config.yaml
num_hidden_layers: 12
hidden_size: 192
num_attention_heads: 6
head_dim: 32
intermediate_size: 768
hidden_act: "tanh_gelu"
positions: "learned"
qk_norm: false
attn_scale: 0.177
init: "normal"
lr_mult_down: 1.5
max_grad_norm: 1.0
schedule: "wsd"
decay_fraction: 1.0
MLP neurons of a small language model. Each row is named by its layer, matrix (up: input weights) and neuron, and shows model dimensions 0-95. Each number is 128 + 24 x the weight over its row's rms, rounded and kept within 0 to 255. Numbers have three digits each.
Before each neuron's rows, "fires on" lists the tokens most often at its 100 highest values on Wikipedia text that the model never trained on.

fires on: ",", " &", " and", " or", "."
L5.up762:161174107132129081108156128132152145092137124142100138153062152144132129086143123096120106138133127114164137099155104124106086146153101130113126162165081091107151152127146148119104117123143156102122111191146128127131103135126139144151123153111155125128157150124132149169155138082108190130

fires on: "in", "ll", "ck", " should", " UTC", "mp"
L5.up4:153162134145160142107109134189041148104114073114109143144090122110098126118121071114102134143134147153125092155095120168151154112105131153126130102166133168095149139115117158144114159101153135129102123144111101197123117112113159121136131111178115135156147131088103132125167130117099148159

fires on: " the", "s", " in", " m", " Men"
L9.up592:160137118120112107134117131094119143081125151147115112159139079187073151154076117130106182125127129102083133113118167109137152111141139160145091149136141113139163083101098134109135154167118097121141145138129085095094142149118077137080116126147145164147093130134126100085169150154145106146

fires on: ",", " and", ";"
L8.up697:095137147103051127124118160176170097108142114161139130113090097129154141116127157124146185122118124137088096120147161100134165174134142076150082102148149142124081123149107141145113125120121128073126142140129122131115129166134096125126110115103133138125088138133179136124122146123111112153

fires on: " a", ":", " A", "he", " and"
L8.up642:130189131135087111105146090103115119124158162147093153156094084090152132105116086117147142098137145126131113136183146054116141111130132143111162088129100106115159103133138141121101114119135121113148124126140085149098129140119170162109117150134108174171106116131142156137123144122161132138

fires on: ",", " even", " rather", " or", " le"
L5.up180:153137091133102096110145095148133141126134147124142161094090122117084119107141160121159124124136133122167169130114149119111126109086145069112144126126118079119137128142109117150146099159126130168173139149093090109107101155127118176174135122112158102128122142074137125110148150111104148159

fires on: "born", ",", "."
L9.up524:174138112153108098107130135127135171120105099101123142157102136097103131105119091120097156083119127132131111135139152114107117106126138121170133098150147066153138151102137111152046125135138104163084119130103157153117150144147044143135122170130161112140159131124141135131132126114140145112

fires on: " in", " of", "=", " |", ")"
L8.up198:170094137119106089149124095101152179121099140128108148095138166105151158150158118113134141145137110138147115141165146115153158142120145127092119104116141147135147131118132128167116103147143119117120137136108091133132169140120077095090101147107146134165121134158120119083131117151114162149

fires on: " .", " (", " /", "z", " |", "^"
L9.up753:095102110113127120127128173174120155140110141137109134106129126162104105141091167163111118123144124148137101122136116158100138118128124120113125139128161129137153159142103104123115132138154093182111127135176094109141102115129156158133101100141132151080151164136101128122111119113161137155

fires on: " “", " I", " non", " \"", "y", "\""
L3.up292:134140175150138111117110126149132113178123165095088117165144096123113113128203088141123125095109134143107138136166126065122149110133111144094085108170148133124142161142160093098156141104112111096138102106141178134134126119129123113128088143115119089143138148132107141148163131136090092082

fires on: " and", ":", "qu", ",", "sc"
L6.up668:177119098110109145127117159132159129097123137121132173150097097145137132130125116098120143165103107105140109158143097148135133137147133109103070120164112134143106129111092172097143090131130109084119131128122131154062188144110090142142077155103126153083133142163158096110144117115179136146

fires on: "/", "'", "ort"
L3.up77:129091128080117138100153118148097092132109103122129142138150038139159160120154132152142131142099140151146106150142157118139132148112092102131119119140139115137126115153136157141102142137148105124112119136167149145107095120102124152124113120087158138104144130137117093131158145159149169141

fires on: "."
L3.up42:111134115153110125128176119144119108143124124167103112110108128132124111129121146149145134119155138114141086173126086088119160100136097098144088112153142124170100122097124133158076146076130117169110129120157147160114111125159103135066130144086122171117155151111153089113147093112106130144

fires on: " the", "\n\n", " National", "s", " in", "L"
L9.up156:143129141078117123130107135126078103137119114121135127180123153172090111107091139110141099116162133106086164147148148122153157097123122151141128120127122144118131135111121100117110130088149098151140118153143145129107168148082093120153077138176176113128159143106150113120154091168138068139

fires on: "–", "/", " at", " (", " –", " age"
L8.up671:118152144119109182117143124105140123126093142143124141137158146155141140138139104089117123122101142115126135139064128106119118160120158147150105086173141110134118112143151107105105139118124131129110106072117123135113161154125133153146121084120146128164122139140099134147142129156164129157

fires on: ".", "\n\n", "="
L3.up752:112117153129133133069098136120108138108141124105130079132172116126103125117144157170111204168114116139132130153115111133138139133167155167127135139128132102046103113120134124150106126117111166124125127128139107128129140129097142084073131108160143120151113122118144138128127141115151132111

fires on: "-", "There", " there", "\n\n", "ange", "A"
L5.up312:168130110128080125149147099119124143112107132120184132126085104153149110129159141133152140111106143146131117144130158060119120120121100130169153075149146135111121176131122141120101138137158131137166170148121160202167133162119143127098142134141113140104126128153121160134174150127100096135

fires on: "'", " =", " to", ".", " by", " of"
L8.up704:117103148155087127139149145155130122119072132137123094104094145130135146128125090110178145134129138144147160146155121084145127152144115138116133120119156096064154148132076103135125115130155108147171124140135117127163163093144109123108123081100124160137135185108141143132131134155155140120

fires on: " res", " can", " For", " Res", " to", "."
L9.up595:156139182134129148110140111140155168143138123122148144143148135091105146119101090117129157090102111101134119105126119118101161166109163107107136082145118126142152164125123110151158126170147102141106142132121120127140093121096118160144127131138165109146159118130156164148112117116131134090

fires on: "-", "in", "rad", "tt"
L5.up640:122096112154099095152144159131126123126142131131059121173069112194102139108119123210096092147157153129120128105080134115151166130128146169105156132137151148127135162141115166156135106077135128103151167128088131058106101103116115129126130137134166116136126135117140125136121141113127141135

fires on: "'", " or", "/", ","
L3.up265:170147128065093097125143100150134098166132102142123134087099100102137095117162134102126090117134107111186160142160156150153146155131138124173173116180120096159163109140140138165105117151133112104109167142118098148136109174091108148153111119146123121123112111110080076093158102157140155125

fires on: " was", " were", " is", " had", ".", " at"
L6.up568:128112085170137125106175103164132138112118094149138156144119144070129113129133113135142163091153147153153122135135127118120117118140116105130130121149196084141126155156117109178149141127144179131114151137185139137080116105129113149120118148110096097103131171119096138147099155090150127076

fires on: "\n", " to", " in", " as"
L5.up600:115082103138113101110091077174096160164130127137138110125129113138108109099160120115126137114163125141164110127113125091155151116114126135168124138139135116091180122131134097139129121101163113134122118150106114165134139152100122078121112126137090187097177144122096146167143143125114167137

fires on: " in", "=", "in"
L3.up396:073132124089109140111145128167135126123131109104160140118114110137097144088151120152110158173155177171161099117154134128142159126141113118143153136152134131103149143100109167119147113101118147111155111139151147070136107131113111098123111158150103138105124144122140101130146116122146143104

fires on: " the", "p", "."
L6.up637:120150095149134159124164138121130131105082145134097134145089096120101135125099121161136097187112088127101127162133086119145129132134118143148124129140110142122147129101092125195123156112117140120169096115138117153106080128089131130102117140093152094139127146083148106134153143196067101171

fires on: " |", " in", ":", "=", " of", " at"
L8.up438:156160140111122138137092155133145139138090126118147080140114130137128156154100149131104127131131110147145115158120125145146088116108145158093150143136089107115125145112113106173099121147090110089123098132156108134145205126115095097120103153085142078150189142147080135109095118095155141123

fires on: " A", " E", " Be"
L9.up565:142158130150106135121147086177131079103136117172148141118110155133150144129110127139136103109115153131139119093157127159165179095123120149116118117189108107137115129115118123154090102141112151130132099070143100133100088114108172142108143112102135159156127117152155165109110060196077108139

fires on: " a", " just", "ed", " and", " A", "al"
L9.up514:118122145129103149125150134140176080102166150137147140120093146115123144141100101157106110124113156130143167103176169112159172099156138096126111082140122120134124121054116130166139083141106145095097124139085114134141131122115131126132120129131121142117136141148088080124148099167104154146

fires on: " \"", "(", " (", "'", "a"
L5.up140:129108091130148164153137071126113117120098114137156137164141153098146153140104121111134135097146154108132144156166122139122131114128093084116061146137122116141118135144087140147093139095146106143159116116133102137123088123091120135158092176090122105153110098135129151131134131115131130121

fires on: "in", "ch", "n", "il", "it", "l"
L8.up304:140112147150115147123144128144146151109116149083136153120101153173132157133132147124108153134110129126126102127107148108142132124180145136162105111163135131121147147122092138132102102106135110139183175122113153082115113181122144131106112113145061148136133147101120077115086095127142175145

fires on: ".", "\n", "=", "ough", " New", " of"
L5.up559:109116108131119155134153135153126136080125119152170126115081147113115132088139179137100177115100126125153131136110129097131177155113102089155097120123140167115119157131128172168142129135157150125137110117153129125142119147129087085152113186099128134167134128134149120128152115092153170137

fires on: " the", " that", " there", "\n\n", "="
L6.up336:156131131159099070144108089098151115132136134106115133135082129137111136087109117124092147133120109161142129171094122103102061100170101154119130130127134151114142169164116130107097117127123097087118161141154126135147147119106132116162104139083157142131140132161146149139119161102067113120

fires on: "'", "th", " years", " -", " named", " ("
L5.up610:101140120115131099095167125137112171144135149119134132172131166118130124109130128113182087082132158147156145140172137104141093125138146075120114104123122129075083109134110126154144145126143083149120180122140110155104116115117146133135095146084148089154140136114096083087155129152093094131

fires on: "-", "=", " the", "ta", "si", "ula"
L8.up277:139097187093111095102138105086152112103155133119118149152134115137115127155108122122139133142147143150120154174119102150113109067128082137112114165148143106110111129033137123111140139137144157136154155154134138118118100140156136107139071100078123121157161166152150114149148118130056131135

fires on: " and", "'", " |", ";", " their"
L3.up759:108127108083127142076135108156093124134114148134126113061142090143068159106109119141145134150129122137150143126083119141126137139182080145119125137151156099112162099134156153110115171119131120123135118092133158148074112140106170143119085119118125123134123154114106143138148093115080124148

fires on: ",", " |", ";", "\""
L3.up178:124140119120120153135127136163144162136103126111126144153171104115129101104151117100119119120126127151153104097156117142110146087143140117132136127126154142130103129139150130145117098139126148147091118168126154147119095126105076138063102123140130130111138146137084174127119130103148149130

fires on: ","
L9.up434:075127110096104118167141152104184111157127148139121129150094107143147094141114106137137146110157109094100097138133146130178120131100142156160122099125150146141099078147119141149098092136115131092171154165106106110108113109096084133132124107094114127124131177122135136142141141114124113135

fires on: " and", ",", "-", ";", "z", "."
L6.up347:124086114099089129143171171156150153112128136122129155144126075144122130087111103150112115153134097150152140139159139116122074153090127157143113105170175175092111118116150170131105121120130117151156147101099150151079110154114088131141127102095113125086094128118139112132114127111113160130

fires on: " (", ".", " .", " \"", " had", "–"
L9.up138:142143120140135104096166163167098134126138074118105139101104099105138121134103108109119151106090127130116163111107122159141125165127147121153131142163134112142137141163070134115082152109126110163132129142157159151099120131144182173105097099149163086106106129096094150114133139164128140165

fires on: "-", " the", "pre", " world"
L5.up223:108136117100127095120178143112075141103141153125123137110132137127110155179139120108050134152132097130152119150115090132134137094107135142101113135131155129122165129120157164088142137135131161140124145141094149110131121114193133130108123147117123113136183136102135198136125168128103100110

fires on: ".", ":", " –", " to", " -"
L3.up724:176116142134114149133148117128124123132130133160126138127159142099092133136130149128150120082097130126126130154105128127111113126089102095127104136105162155120092127129125112143127057125108118156090157163090161142119106093080152156141121130105179143144116122108122185129102080099144118121

fires on: " |", " States", ".", ";", " by"
L3.up575:118107146168105112149125128114110156135168128117104121127159080154119119128172075170109133135133137113143132159118130119127069161136121100081157105078119110075129124073082145151115127121124108119171142130123106114112089128116124140116124096142116125153124154093166152095094162104154150135

fires on: " a", " e", "c", "'"
L5.up167:144138126148108140096150093166111148117118127102144144108117121117151165086102088162103157083148127169106087080125098148077115131124136096136108160163134112138134132144129100116096139140178097133141104137146129121126072144114124156120107139107104156103170113137108117118141140173148132125

fires on: "s", "es", "."
L5.up328:098069137158142114142135154141132145126087096134092095127159124116119133121095138165123152147162123121111133127129135120136140127110136142187146102090128102118102127154149129159138164090132152156158105127104073097152104146112141068085124162154117113135147149100139127145135123109069133144

fires on: " of", "s", "ed", " around", "n"
L6.up218:115160125176118128118205159153141167113074119152117138126096127156146164128101127167126169145115138129112115112113129082154106130144116148149128108107120125123088118123130152170130140125136116156119099145103098073116087124142140101136115132095078114089106182124115100129132136164131118088

fires on: ".", "18", ","
L8.up398:121117087116118149101166147193129142136133113082112142160065118124085159145126114158095162130132115155150179117126126102086130164118103122125145153134135109110151105101057104129093091152148136165142105108127163119135150094113122148124135157092098107129132120141173138141120126128146158115